Weights of a small GPT-style language model, trained from scratch on English Wikipedia: RMSNorm before each block.
MLP neurons of a small language model. Each row is named by its layer, matrix (down: output weights) and neuron, and shows model dimensions 16-143. Each number is 200 + 30 x the weight over its row's rms, rounded and kept within 0 to 999. A neuron's up and down rows have the sign that makes its largest values positive.
A block is one neuron, or neurons of one layer that tend to fire together. After each block is what it responds to, as a language model described it from the Wikipedia text at the highest values.

L8.down241,186,165,211,158,196,239,176,239,221,209,177,259,178,202,215,197,195,195,153,185,188,207,171,226,193,162,203,239,182,179,215,239,223,241,243,179,209,225,239,263,176,191,218,193,209,219,242,220,194,155,241,249,197,245,215,142,220,171,200,222,219,215,237,224,170,212,174,201,197,203,177,247,229,176,240,197,247,194,221,173,181,217,234,220,224,189,205,256,202,195,181,190,173,164,186,182,230,75,220,230,167,183,177,208,217,174,239,182,214,186,250,250,163,170,186,185,235,154,196,181,148,169,202,174,186,194,186,226
L8.down272,214,187,192,214,207,140,216,205,211,222,235,240,154,182,241,182,184,261,267,208,161,194,201,235,226,211,187,228,166,232,171,219,225,157,192,153,185,162,182,173,187,205,128,188,263,159,191,208,231,255,172,211,202,269,201,148,230,169,218,198,165,173,214,142,182,177,193,203,211,109,200,205,215,251,228,205,210,161,216,235,160,209,188,203,193,195,176,205,228,233,199,169,220,181,254,170,164,171,166,215,107,164,202,159,182,204,150,214,210,198,168,182,246,205,159,216,168,209,151,234,156,177,140,169,170,165,199,175
L8.down427,246,250,230,167,206,196,221,178,163,237,222,206,237,242,190,185,190,184,229,218,175,246,214,166,209,222,260,176,149,202,224,200,236,158,262,220,188,178,189,186,243,187,257,209,234,207,227,227,254,177,261,187,184,201,232,225,236,216,214,203,181,155,134,191,158,184,219,189,220,199,182,240,191,208,168,181,229,175,189,218,183,198,214,251,219,207,217,170,218,197,246,281,199,152,211,229,193,167,168,165,219,198,226,231,223,185,196,179,169,153,212,182,234,233,263,180,224,201,176,192,200,155,221,192,185,205,207,172
L8.down441,197,191,142,211,225,173,174,148,188,190,238,212,210,210,211,200,204,183,194,201,199,161,174,191,175,218,199,212,196,163,180,208,159,191,180,256,173,194,225,213,215,225,209,236,185,144,276,207,215,158,164,194,173,217,133,176,224,218,189,191,190,191,160,233,211,190,195,187,144,107,237,182,248,155,226,175,174,197,206,205,191,239,260,179,190,190,221,154,220,252,209,183,180,157,151,220,168,163,209,201,200,211,199,197,167,251,209,193,228,243,140,242,215,235,227,201,172,143,228,210,190,211,284,195,188,171,201,203
L8.down446,183,151,190,192,213,250,175,241,176,235,214,259,241,218,196,223,221,198,183,193,205,207,198,221,212,185,208,186,177,213,216,237,200,213,167,201,178,206,170,214,199,191,209,231,233,279,224,201,190,165,206,152,230,250,205,249,242,221,160,188,179,219,198,201,203,210,232,157,187,103,173,181,194,212,162,177,225,204,174,189,181,207,212,182,218,216,144,201,171,221,150,189,195,151,112,203,218,94,255,189,199,236,171,251,238,236,208,228,214,199,173,209,217,187,208,217,170,161,214,202,150,213,254,240,144,205,173,162
L8.down457,184,227,200,161,176,214,155,219,199,198,208,206,140,193,186,212,176,152,181,178,175,185,206,214,189,148,236,210,207,281,189,229,223,194,193,170,209,188,199,221,249,224,219,206,198,210,180,179,153,187,200,126,191,149,179,173,238,183,153,191,260,207,194,217,226,210,160,221,217,221,182,201,169,236,215,165,198,201,240,196,191,217,186,186,167,179,172,159,195,168,157,166,224,209,179,205,198,66,184,245,216,200,198,167,176,154,210,188,188,231,171,185,209,191,193,215,182,174,211,188,172,209,249,213,161,216,199,183
L8.down518,201,238,171,253,180,248,149,221,271,212,211,203,213,208,203,240,168,240,216,183,201,170,207,166,131,180,159,211,209,202,142,278,211,189,209,207,198,236,216,201,185,246,200,263,178,199,175,232,162,174,178,184,158,214,204,177,184,195,177,198,204,223,224,226,174,225,204,232,178,112,238,204,216,198,241,213,188,171,195,183,202,209,234,177,196,193,144,188,215,224,176,156,238,231,146,200,218,162,213,175,215,233,196,226,161,212,203,193,195,257,151,194,273,164,175,206,165,134,242,170,201,226,160,239,207,158,194,202
L8.down860,177,217,251,228,253,210,192,211,199,183,203,147,200,239,188,229,226,188,210,158,136,226,210,195,167,177,199,204,185,232,183,243,188,207,230,228,158,230,176,195,221,234,199,215,168,251,185,190,237,185,217,158,192,191,192,145,211,182,144,207,232,163,224,227,204,181,243,211,176,223,235,215,203,191,228,218,191,209,190,198,150,240,259,134,201,196,144,194,222,239,185,220,241,207,190,238,145,79,254,219,185,210,191,201,187,221,212,205,189,215,248,260,208,198,210,193,189,211,190,248,198,250,167,163,162,181,159,242
Final head noun closing a multiword name or compound, usually an event, organization, show or place, e.g. television show, Vienna Convention, Golf Course.

L8.down16,182,161,241,230,200,234,181,233,170,207,223,197,177,162,178,221,208,201,286,244,172,168,147,215,178,220,159,191,173,209,177,227,231,238,208,165,236,216,165,220,205,196,177,200,196,252,243,195,169,152,190,189,175,161,193,208,148,222,201,209,258,189,137,196,183,212,171,195,270,210,175,196,182,197,226,159,211,193,177,197,234,172,246,226,243,235,158,184,210,166,179,201,199,181,211,273,160,47,224,202,216,177,232,266,258,226,156,214,159,182,213,209,214,206,191,233,176,204,181,271,203,203,208,190,209,202,197,214
L8.down89,228,243,222,213,187,210,183,221,182,203,187,206,216,228,182,190,136,209,179,208,212,231,137,198,197,151,203,212,161,194,178,157,169,211,179,202,222,204,190,187,221,223,181,131,183,207,154,189,212,173,145,161,207,169,254,205,152,214,185,225,175,167,205,232,220,151,245,186,174,288,209,224,160,201,149,230,210,192,219,211,177,184,203,173,186,220,198,203,180,244,199,205,198,197,190,181,198,189,219,194,225,192,192,207,200,193,220,204,178,147,249,154,163,190,243,223,260,226,250,228,248,215,237,192,207,257,157,197
L8.down236,202,205,190,207,205,229,201,219,247,246,189,153,226,216,235,241,203,227,216,187,255,237,186,219,138,176,175,201,187,208,150,253,209,199,236,194,223,231,176,230,228,185,151,199,266,170,182,259,198,211,177,199,190,228,224,213,172,192,174,197,185,190,173,236,182,146,208,198,207,221,240,200,156,203,164,194,198,209,169,183,169,174,201,216,250,159,260,180,205,215,182,233,150,218,156,185,143,74,223,196,204,213,194,184,149,246,150,193,179,198,153,186,202,194,219,236,210,225,179,230,218,250,191,221,152,221,196,204
L8.down253,211,234,215,242,237,210,191,222,213,206,189,191,234,212,185,165,273,232,196,188,206,218,176,255,185,216,237,190,217,171,156,240,268,189,178,205,174,168,186,208,220,174,172,199,169,221,178,202,190,182,190,178,223,200,210,194,180,247,218,181,218,174,206,218,132,195,202,226,237,165,226,186,196,175,192,186,200,172,220,176,201,168,219,188,226,183,192,176,187,224,196,215,139,188,171,203,183,9,246,192,165,178,191,157,196,222,181,220,152,232,155,223,187,220,190,174,256,173,205,186,240,242,168,188,220,207,215,158
L8.down700,229,251,165,193,212,176,242,191,186,160,178,227,228,198,210,206,206,200,196,216,128,231,244,199,158,161,192,175,169,187,212,162,235,174,226,171,194,143,190,228,246,204,228,180,168,203,203,201,165,223,175,222,179,217,210,207,198,203,245,146,144,206,177,215,219,183,188,256,177,298,245,271,214,216,211,181,194,195,157,209,133,220,208,209,188,169,184,174,192,245,208,271,234,292,219,212,201,116,213,141,205,213,208,219,217,166,213,170,214,222,213,193,194,171,222,185,248,193,148,223,186,168,183,190,206,220,161,233
L8.down806,253,198,221,241,218,214,182,221,212,203,165,229,204,284,214,181,174,185,140,215,183,217,220,210,184,170,191,190,170,165,169,187,218,196,196,140,232,199,168,228,155,182,194,173,178,176,184,223,187,180,206,223,175,190,171,207,162,191,257,224,171,200,205,249,158,142,166,205,225,208,213,217,220,183,239,240,155,200,211,200,199,238,235,192,216,181,186,216,191,238,188,168,190,242,175,230,141,64,207,236,254,195,219,199,214,213,202,254,216,180,229,229,183,247,207,209,187,172,169,262,176,242,201,181,231,138,200,195
L8.down943,188,234,162,222,218,259,189,198,185,132,159,204,168,204,240,232,160,233,207,154,152,184,199,169,179,135,198,175,205,207,195,185,221,222,191,155,216,211,255,224,162,190,217,221,160,196,225,220,196,153,159,215,242,205,213,235,283,199,168,188,180,219,217,231,210,178,209,160,190,149,210,237,232,169,171,236,233,185,194,195,165,211,180,185,209,206,132,158,204,220,174,158,233,186,212,172,217,89,130,220,183,178,201,220,240,245,214,207,253,212,247,195,204,229,250,209,206,210,243,221,224,208,163,202,209,208,200,240
L8.down1052,150,208,209,231,221,214,265,163,241,224,217,187,249,187,199,212,207,183,171,220,166,165,188,270,199,156,198,229,178,203,232,158,175,224,165,208,210,240,195,251,221,188,204,157,130,212,212,195,187,193,222,169,223,175,197,223,173,219,222,209,203,219,248,185,184,202,210,230,181,177,248,194,184,202,145,191,205,189,252,167,187,209,223,185,229,199,172,186,211,245,177,187,181,216,189,196,195,67,201,190,182,192,215,205,192,179,162,175,197,196,242,187,185,153,171,224,212,204,188,242,156,268,124,164,177,166,195,197
Adjectives, or their final word pieces, placed before a noun, usually after a, an or the, such as bizar-re, tentative, a dedicated, hottest.

L9.down1051,179,190,166,167,206,225,230,150,182,200,228,204,235,212,229,148,201,190,199,200,177,179,239,222,135,171,223,211,250,215,221,226,198,185,198,206,164,191,191,242,262,245,235,250,182,226,219,208,262,228,213,232,234,195,203,253,156,174,193,194,227,202,229,157,179,229,178,194,164,250,213,151,189,188,171,179,241,190,185,177,199,258,211,212,225,218,171,172,209,196,169,209,206,190,225,242,190,182,161,169,178,212,185,205,248,227,185,240,205,168,246,185,196,227,192,214,169,223,220,223,193,142,186,262,223,185,189,181
First word-piece of a longer split word, mostly prefixes like de-, dis-, un-, re- (deconstruction, disillusioned, unpopulated); also table pipes after "Total votes".

L8.down143,177,230,165,224,230,189,148,223,171,262,199,184,166,166,201,237,192,123,150,185,138,194,195,186,192,199,169,232,251,208,167,159,225,190,205,186,181,142,239,209,229,213,210,183,201,139,178,189,200,153,208,239,235,183,214,213,188,262,180,175,114,215,239,238,172,145,200,173,198,265,184,244,160,218,183,213,179,225,227,252,212,230,162,200,192,192,160,175,184,244,234,206,221,195,216,231,194,172,240,169,207,199,173,208,260,193,164,205,175,199,208,207,166,173,222,177,210,155,225,200,193,183,160,138,213,216,254,199
L8.down235,159,221,212,208,204,195,188,224,150,228,156,259,255,139,217,222,213,188,144,158,226,162,235,209,209,250,191,181,189,191,191,236,221,222,206,183,187,184,211,229,193,236,195,247,198,160,211,242,162,258,173,219,175,137,171,171,216,191,159,191,208,206,189,209,227,153,202,239,185,160,211,211,186,165,188,175,148,190,211,194,180,160,185,236,230,183,201,208,173,187,160,164,154,200,129,174,165,160,244,198,138,255,157,237,191,200,186,209,178,218,180,162,192,160,200,219,185,182,224,228,192,161,236,166,204,178,208,256
L8.down276,217,225,199,174,222,245,170,176,147,194,160,156,230,170,232,189,214,200,187,171,225,231,193,207,212,223,186,235,214,226,193,190,138,201,215,140,187,144,173,220,221,203,220,186,159,213,164,237,175,190,165,217,201,248,221,253,230,186,234,190,214,162,234,207,200,216,193,182,221,179,248,264,187,194,184,163,206,216,189,202,184,238,202,187,199,175,164,246,193,160,217,198,235,162,226,223,225,148,177,149,209,196,184,190,192,195,230,200,160,166,181,158,256,231,172,177,236,197,217,200,217,215,159,193,200,223,237,221
L8.down500,237,184,228,209,167,240,206,145,155,210,201,196,216,233,191,222,214,210,180,221,221,234,192,212,230,186,217,190,151,161,137,191,182,202,166,180,174,190,194,241,219,171,263,215,190,193,193,197,232,174,170,200,221,191,170,236,184,182,209,175,142,159,194,171,156,206,171,174,150,149,205,202,220,161,154,249,260,243,265,186,253,205,168,190,216,213,144,236,248,162,172,165,184,180,225,232,166,92,183,139,159,225,181,198,186,197,245,159,186,276,265,196,164,181,201,153,232,192,197,165,211,235,209,163,198,227,191,225
L8.down833,176,226,162,191,147,181,223,200,217,221,164,208,209,215,236,210,198,238,212,183,278,223,211,174,213,185,231,243,190,188,250,193,180,218,256,251,178,221,246,247,240,206,182,225,227,196,209,217,234,194,161,174,181,198,199,235,205,199,249,184,226,212,218,148,242,235,191,186,221,208,215,203,239,218,240,197,163,181,223,233,188,184,171,206,238,192,224,176,149,170,182,152,169,192,160,178,243,231,221,178,212,235,185,221,207,177,226,185,203,158,182,187,221,159,184,210,175,205,204,229,187,203,213,174,218,245,211,229
L8.down834,207,185,206,199,154,210,182,243,202,184,208,138,232,224,179,232,253,146,158,195,203,229,201,141,175,195,191,193,227,232,219,174,206,232,192,218,202,233,224,252,192,195,214,192,169,198,211,181,207,204,179,165,260,187,202,209,193,169,186,183,160,143,168,192,130,187,180,213,243,89,203,205,180,194,181,198,225,170,174,201,223,182,197,197,130,201,223,198,171,172,194,228,198,202,189,192,199,65,226,205,193,209,177,203,238,245,164,191,172,148,206,208,210,188,235,206,206,185,197,170,186,191,202,236,179,200,147,175
L8.down859,220,192,209,223,259,235,216,195,220,176,227,167,174,208,156,219,249,237,216,223,166,188,227,220,169,211,218,188,207,199,241,157,159,172,239,216,203,216,198,250,218,149,246,163,227,165,217,171,162,180,218,177,212,177,198,221,177,186,206,187,235,230,235,219,197,188,165,185,184,186,208,208,166,245,193,235,194,215,178,199,160,234,183,130,123,248,169,223,223,189,227,172,218,183,214,170,186,90,164,173,243,182,159,195,216,197,215,164,221,166,253,181,222,199,194,161,252,196,185,207,229,203,205,214,152,202,231,203
L8.down896,164,150,218,224,202,184,172,233,221,161,216,212,206,199,204,222,190,196,190,206,253,151,189,203,258,190,156,221,170,173,204,165,192,212,184,197,222,180,250,167,197,187,188,163,195,185,184,189,205,150,189,183,180,129,233,144,194,164,172,202,192,193,195,173,191,232,189,247,201,159,181,182,220,196,183,152,216,160,244,242,202,177,195,200,168,191,175,206,182,184,140,202,193,172,186,186,217,0,244,294,188,188,198,241,219,198,175,213,219,207,153,206,178,235,127,206,173,209,224,237,188,237,188,211,202,187,139,194
Opening piece of a word split into several tokens, often co- (co-occurring, coworkers, colt) or a hyphenated compound's first piece (anti-piracy, state-of-the-art).

L9.down542,206,207,158,209,188,196,201,180,206,184,220,137,241,243,189,175,176,198,250,170,259,197,222,100,213,184,188,244,204,211,192,205,184,238,198,201,150,187,189,167,176,182,186,197,197,163,206,197,192,207,243,215,160,193,206,188,192,220,197,172,207,219,222,247,195,207,211,230,186,187,215,227,210,196,206,192,157,157,260,184,201,205,213,162,216,216,233,176,237,188,187,204,195,156,172,193,220,80,187,250,207,224,177,262,188,168,221,137,165,208,184,191,247,240,144,306,163,179,206,200,207,124,212,174,187,220,219,193
Generic nouns after the, this or his that refer back to the article's main subject already introduced, e.g. the show, the song, this proposal, the measure.

L2.down121,233,224,188,188,227,246,199,215,224,118,145,189,158,231,204,195,205,159,211,183,227,228,199,157,166,226,247,221,201,226,231,129,151,238,212,242,160,190,201,248,150,205,186,241,148,187,214,216,225,225,206,183,230,168,175,222,222,208,176,201,248,183,196,170,217,220,187,181,172,176,174,174,206,241,207,231,184,245,190,204,196,231,159,196,168,160,202,217,193,180,167,215,197,223,180,201,204,72,203,187,210,191,220,191,217,184,206,235,174,173,192,256,220,200,245,141,217,259,209,222,226,189,221,254,177,199,192,216
L2.down168,155,136,223,252,167,217,224,212,230,159,168,166,212,259,192,245,251,217,230,215,182,204,163,253,175,204,183,153,205,180,150,179,205,238,193,211,245,210,164,147,171,205,199,250,198,230,225,204,171,180,189,198,238,204,157,151,172,192,221,161,170,161,205,213,261,261,219,183,174,189,138,218,170,186,193,212,221,267,214,192,173,280,180,239,153,216,206,195,185,269,185,218,149,175,159,194,249,289,203,204,194,244,167,191,232,185,198,183,137,205,211,219,238,242,208,178,230,228,196,190,242,161,210,207,196,240,215,227
L2.down340,254,221,190,234,190,203,218,229,172,239,134,191,251,141,143,182,231,219,216,240,210,249,234,190,164,216,221,212,228,188,186,190,163,202,226,246,227,171,234,229,211,211,223,198,229,172,229,175,224,189,200,218,225,172,198,167,168,254,175,214,183,188,201,196,166,196,193,195,140,176,216,175,240,235,204,210,201,244,185,181,164,214,136,160,140,182,193,197,168,215,200,180,222,198,195,223,182,0,202,195,217,211,190,181,240,212,201,192,158,186,241,182,208,175,219,177,198,198,207,170,155,204,211,200,167,219,198,187
L2.down349,183,191,245,202,210,197,167,221,214,181,165,137,246,177,139,177,216,204,147,173,173,196,202,210,163,183,187,204,254,218,185,175,236,209,184,171,199,238,229,171,162,194,168,193,213,236,212,225,243,207,208,176,166,134,187,217,210,212,170,229,152,166,178,186,251,177,194,206,230,193,146,156,162,182,165,212,229,245,228,214,221,162,194,189,207,167,219,191,178,210,212,249,210,169,189,243,214,286,241,199,175,188,184,185,180,265,215,194,158,188,241,182,236,176,259,269,222,197,234,213,184,176,190,148,171,256,199,220
L2.down488,256,143,222,208,177,244,148,240,163,214,152,193,208,212,167,209,153,214,225,235,156,172,236,216,183,212,215,201,170,254,223,155,188,161,143,207,201,214,150,219,192,186,199,199,132,252,145,183,221,165,176,194,190,198,227,202,218,165,168,190,227,258,173,212,199,208,220,159,230,154,196,233,217,219,174,222,234,200,232,247,184,195,143,163,194,168,199,141,243,190,204,228,199,197,190,171,167,32,206,165,189,202,179,180,220,196,214,192,192,179,153,182,213,142,173,157,200,175,220,218,169,159,185,210,204,199,140,184
L2.down637,241,188,191,245,227,274,213,239,208,189,180,156,260,141,171,225,187,183,227,214,207,196,205,202,148,180,200,226,236,192,202,176,181,232,203,195,215,218,166,226,220,214,195,217,238,179,203,230,202,201,166,155,215,189,211,216,184,199,178,176,185,215,176,195,174,191,189,214,246,234,176,204,166,222,199,203,203,229,253,233,180,206,197,223,225,164,196,255,198,241,195,215,228,174,204,198,183,313,187,188,198,256,167,168,173,197,166,231,229,192,233,205,182,211,162,194,191,215,213,244,169,204,171,249,187,196,192,243
L2.down718,186,194,222,205,162,253,185,238,213,185,201,197,188,189,166,201,186,191,217,182,225,210,222,273,192,202,205,152,237,230,228,194,190,205,225,205,240,210,219,172,151,232,192,246,181,214,177,173,155,186,210,209,188,216,199,194,187,192,183,170,215,186,211,222,242,240,157,230,230,96,181,170,159,131,197,178,199,227,202,211,142,102,197,186,105,221,128,195,183,176,126,169,185,199,152,197,231,217,262,257,188,252,207,225,201,194,249,174,215,186,213,186,216,168,183,282,211,191,211,178,244,255,217,250,215,203,227,208
L2.down985,227,191,199,248,200,201,198,231,247,219,220,191,198,209,234,200,230,210,138,163,199,218,231,192,200,229,228,180,171,173,236,178,204,211,225,235,210,199,171,266,238,243,207,212,171,252,147,221,215,268,140,171,205,191,179,242,239,138,202,221,172,224,141,182,230,213,199,180,178,167,198,242,197,210,168,214,196,221,221,189,187,205,214,171,234,201,184,167,185,204,174,189,190,210,173,220,187,61,219,182,165,204,190,163,218,195,186,197,171,195,174,156,186,174,191,214,156,207,206,201,296,192,226,238,188,242,232,249
Opening pieces of multi-token words, mostly proper names and foreign terms, such as Ph in Phichit, Ch in Château, Mc in McDaniels.

L2.down22,182,223,165,196,248,207,189,230,182,193,202,196,217,227,230,231,218,147,192,222,199,198,191,188,181,191,207,147,202,210,221,209,217,131,155,189,234,216,172,198,220,218,215,235,232,190,222,159,198,208,187,251,205,194,226,174,230,198,209,238,178,155,198,183,161,140,222,205,135,201,203,162,222,252,207,188,202,224,187,209,208,189,189,196,213,182,212,232,192,182,204,212,209,170,212,218,223,146,201,226,179,171,228,222,168,241,207,192,232,210,152,244,230,204,144,222,210,209,237,206,191,139,242,143,220,214,163,187
L2.down202,236,150,206,247,193,179,232,191,228,192,204,227,175,210,215,176,198,180,206,241,212,197,204,173,197,234,278,195,202,206,203,225,218,212,153,230,166,214,205,169,227,177,197,193,213,207,202,190,183,168,152,196,225,153,241,168,229,203,190,237,200,221,211,201,198,182,224,175,225,100,224,207,207,215,187,217,233,192,210,164,163,213,147,223,241,191,199,185,234,228,182,165,222,137,198,200,202,198,191,205,191,183,191,182,206,189,215,175,246,159,164,300,171,197,200,188,182,174,223,187,171,231,175,222,176,198,152,223
L2.down258,221,176,152,197,196,204,144,213,179,191,248,204,192,216,241,209,198,179,190,214,206,204,168,220,210,210,218,194,191,231,194,191,220,184,187,223,180,188,225,200,195,221,230,195,177,146,195,179,158,178,160,219,205,172,196,165,231,207,231,206,221,248,217,179,172,202,206,183,166,29,212,159,203,169,191,204,186,215,186,216,193,147,269,171,260,189,178,211,177,151,186,201,175,171,132,222,231,20,222,255,192,200,202,237,166,213,202,206,224,158,187,182,212,195,165,186,221,182,198,194,210,205,195,223,208,194,208,196
L2.down270,202,182,186,184,186,159,231,203,156,176,228,166,190,169,252,228,182,180,170,205,223,183,210,209,182,174,256,167,201,222,197,261,216,205,193,201,186,196,210,189,258,178,224,180,162,228,171,202,209,169,203,207,206,226,205,193,212,160,175,190,147,172,205,189,190,153,195,140,123,90,216,223,205,224,196,204,227,229,210,187,215,191,192,181,166,181,215,162,257,204,197,178,212,211,218,261,215,9,222,216,231,182,223,196,186,175,207,213,217,147,153,188,202,161,131,193,243,205,261,178,213,220,224,187,194,189,179,184
L2.down415,174,167,178,193,278,234,164,217,187,201,173,185,199,225,191,210,201,156,166,165,189,197,205,195,181,200,206,197,173,185,214,183,190,230,190,169,181,192,196,225,211,171,189,211,178,198,178,204,191,174,196,183,215,196,198,192,225,217,175,186,167,169,200,222,151,191,227,202,259,65,180,200,152,167,214,180,192,208,143,187,199,187,210,190,203,158,190,229,176,190,176,205,228,145,215,230,250,0,227,183,197,238,230,158,142,212,199,212,207,177,218,250,216,202,179,199,196,232,215,221,198,223,231,186,188,205,191,161
L2.down728,181,176,176,167,126,110,129,159,208,157,283,217,199,211,221,186,224,189,194,182,198,188,182,168,190,191,206,177,172,244,196,228,201,161,190,228,145,162,203,145,264,212,233,230,175,203,167,173,222,238,272,182,194,225,226,160,210,189,197,198,180,184,259,223,162,174,231,223,131,166,232,186,209,227,191,236,212,250,189,280,201,225,219,180,189,204,205,174,198,225,212,235,155,185,165,186,243,165,202,186,192,178,207,221,241,222,196,169,272,219,238,199,205,164,195,193,228,174,207,141,212,176,175,200,167,220,153,207
L2.down1064,201,227,199,232,183,263,172,212,212,157,187,170,274,220,177,239,187,138,184,192,195,185,173,185,208,240,194,274,204,217,125,203,164,210,151,190,162,230,202,214,212,187,216,159,203,224,224,190,175,182,221,173,189,198,215,154,203,204,178,195,194,213,218,245,179,195,216,158,204,192,200,155,208,168,208,198,232,202,189,185,247,212,224,144,215,163,148,210,202,196,195,261,210,172,141,193,209,21,187,182,167,234,187,195,192,230,183,179,231,219,173,175,196,202,230,191,155,204,231,215,133,218,169,216,164,180,204,173
L2.down1077,198,189,173,227,218,223,156,230,221,163,200,257,183,132,193,209,167,169,218,229,189,206,244,247,147,261,177,195,205,193,184,231,205,201,228,189,240,195,224,192,183,189,197,158,199,199,145,164,223,183,161,209,169,219,182,182,225,197,214,174,192,234,233,192,163,221,167,171,212,150,212,216,216,156,147,199,197,162,214,162,268,258,175,124,159,165,152,202,243,187,192,214,126,216,189,190,169,143,192,224,194,194,191,186,209,217,204,176,159,191,183,185,210,211,247,219,195,201,204,193,209,160,251,249,198,170,160,179
Fires on common nouns naming a structural component or category within a domain, usually after "the" or "a", such as plot, gene, round, route, graph, bracket, path.

L2.down79,174,185,224,227,162,224,226,205,208,133,187,176,186,224,184,217,215,189,188,182,213,215,207,268,213,197,205,152,199,207,167,166,192,162,212,204,219,181,186,194,157,180,192,188,171,181,187,191,176,224,171,154,184,201,218,193,196,198,263,219,175,213,204,184,206,219,253,235,184,210,181,248,188,179,182,235,240,213,205,163,218,198,232,207,206,184,197,206,181,208,231,228,175,250,163,164,198,0,210,204,206,229,197,235,195,218,229,199,221,173,209,207,202,177,190,156,197,209,221,195,203,165,193,214,222,239,169,225
L2.down320,183,153,163,189,200,198,203,205,158,229,175,198,191,209,249,205,214,207,239,163,188,147,191,251,232,222,213,168,180,218,153,219,241,185,192,167,174,166,173,184,191,196,202,168,185,164,221,218,158,231,243,152,176,200,224,182,204,190,212,237,180,200,196,153,203,160,192,249,231,206,165,224,189,205,174,146,226,272,175,204,207,238,221,242,222,226,186,193,249,269,151,211,194,221,187,200,222,70,225,206,236,207,166,197,181,190,178,183,200,200,236,160,179,149,220,232,145,204,182,203,224,191,207,227,186,205,195,230
L2.down425,212,216,231,207,191,169,167,171,202,181,184,207,162,214,166,219,207,171,148,208,238,152,171,162,185,160,236,199,183,205,222,214,171,154,214,200,177,206,187,217,162,190,204,206,227,182,219,203,194,210,168,172,207,182,171,249,231,144,187,201,149,223,227,118,181,169,218,153,157,201,176,226,196,202,160,175,175,174,240,119,203,178,194,227,108,219,183,174,217,241,222,174,193,210,167,206,238,142,227,220,169,231,215,184,205,244,174,182,218,185,208,244,188,228,181,205,193,226,189,233,195,189,166,179,208,233,198,200
L2.down580,183,234,185,198,179,200,244,226,196,174,189,162,207,196,231,197,229,198,173,218,174,181,199,229,223,195,203,183,184,229,204,188,191,193,203,211,187,180,169,184,180,179,197,194,212,178,209,222,185,211,177,194,194,161,185,191,190,217,200,191,202,196,174,167,179,204,207,201,185,89,179,207,173,201,191,219,198,203,201,216,215,230,199,218,166,154,175,200,196,203,158,214,199,207,172,189,198,0,223,216,222,199,195,204,181,221,153,162,240,176,227,157,210,212,188,194,183,225,182,246,201,233,170,230,211,225,169,223
L2.down604,246,260,215,231,232,182,240,204,226,161,212,146,194,214,203,203,209,229,183,171,207,191,209,221,185,189,233,242,176,223,195,213,207,221,207,221,159,196,190,206,216,173,174,188,159,173,197,199,238,212,217,210,196,191,192,171,224,194,240,175,236,179,201,188,191,175,186,208,212,254,225,204,236,123,168,221,205,169,201,201,222,195,198,222,184,208,213,215,244,179,186,201,216,162,163,179,214,0,193,211,190,189,187,229,219,226,191,222,219,209,224,182,172,186,206,200,197,193,216,212,173,202,213,206,170,176,213,222
L2.down813,198,206,244,186,179,231,239,207,188,204,210,159,210,148,163,227,208,154,165,225,185,191,228,167,193,269,209,215,195,176,161,205,180,189,177,223,171,231,204,216,185,188,207,220,269,172,161,159,198,152,175,165,205,203,256,181,263,193,255,210,236,163,197,181,214,195,208,229,167,274,157,195,195,185,194,247,209,188,168,205,219,163,189,251,188,194,190,209,215,177,201,205,169,184,206,225,171,0,170,207,193,183,192,187,209,206,204,182,179,184,194,218,195,220,190,222,184,213,207,220,188,223,167,218,167,179,188,213
L2.down869,148,186,247,191,170,151,171,164,184,196,165,152,190,203,227,216,191,198,149,233,214,195,147,233,209,189,220,156,197,183,196,189,211,208,173,239,164,236,227,216,179,199,209,191,211,176,187,184,180,233,211,183,176,158,211,232,223,164,183,199,239,162,241,166,206,205,207,216,160,104,211,153,204,214,229,233,212,170,247,239,252,228,187,210,173,171,153,172,229,229,210,181,212,185,144,246,253,0,169,197,214,210,181,207,242,239,199,164,160,218,223,219,186,208,184,209,197,216,197,217,263,202,178,266,191,202,191,171
L2.down1054,229,195,255,162,221,165,231,224,207,175,229,160,229,231,144,210,212,190,193,231,187,210,201,205,186,186,179,186,149,203,172,203,234,206,189,215,218,193,220,173,249,154,170,166,191,164,238,153,200,177,253,180,186,217,200,203,195,179,216,228,236,148,183,220,189,200,221,133,216,117,225,147,204,135,210,196,173,202,206,190,222,221,239,196,189,190,199,210,237,237,205,202,232,199,135,226,206,199,171,251,175,172,166,173,175,184,178,185,177,167,226,181,185,167,195,168,238,178,242,197,165,245,197,195,183,220,186,182
Classifying adjectives naming a domain, directly before a noun, such as cultural, political, legal, biological, electronic; also the word New in names.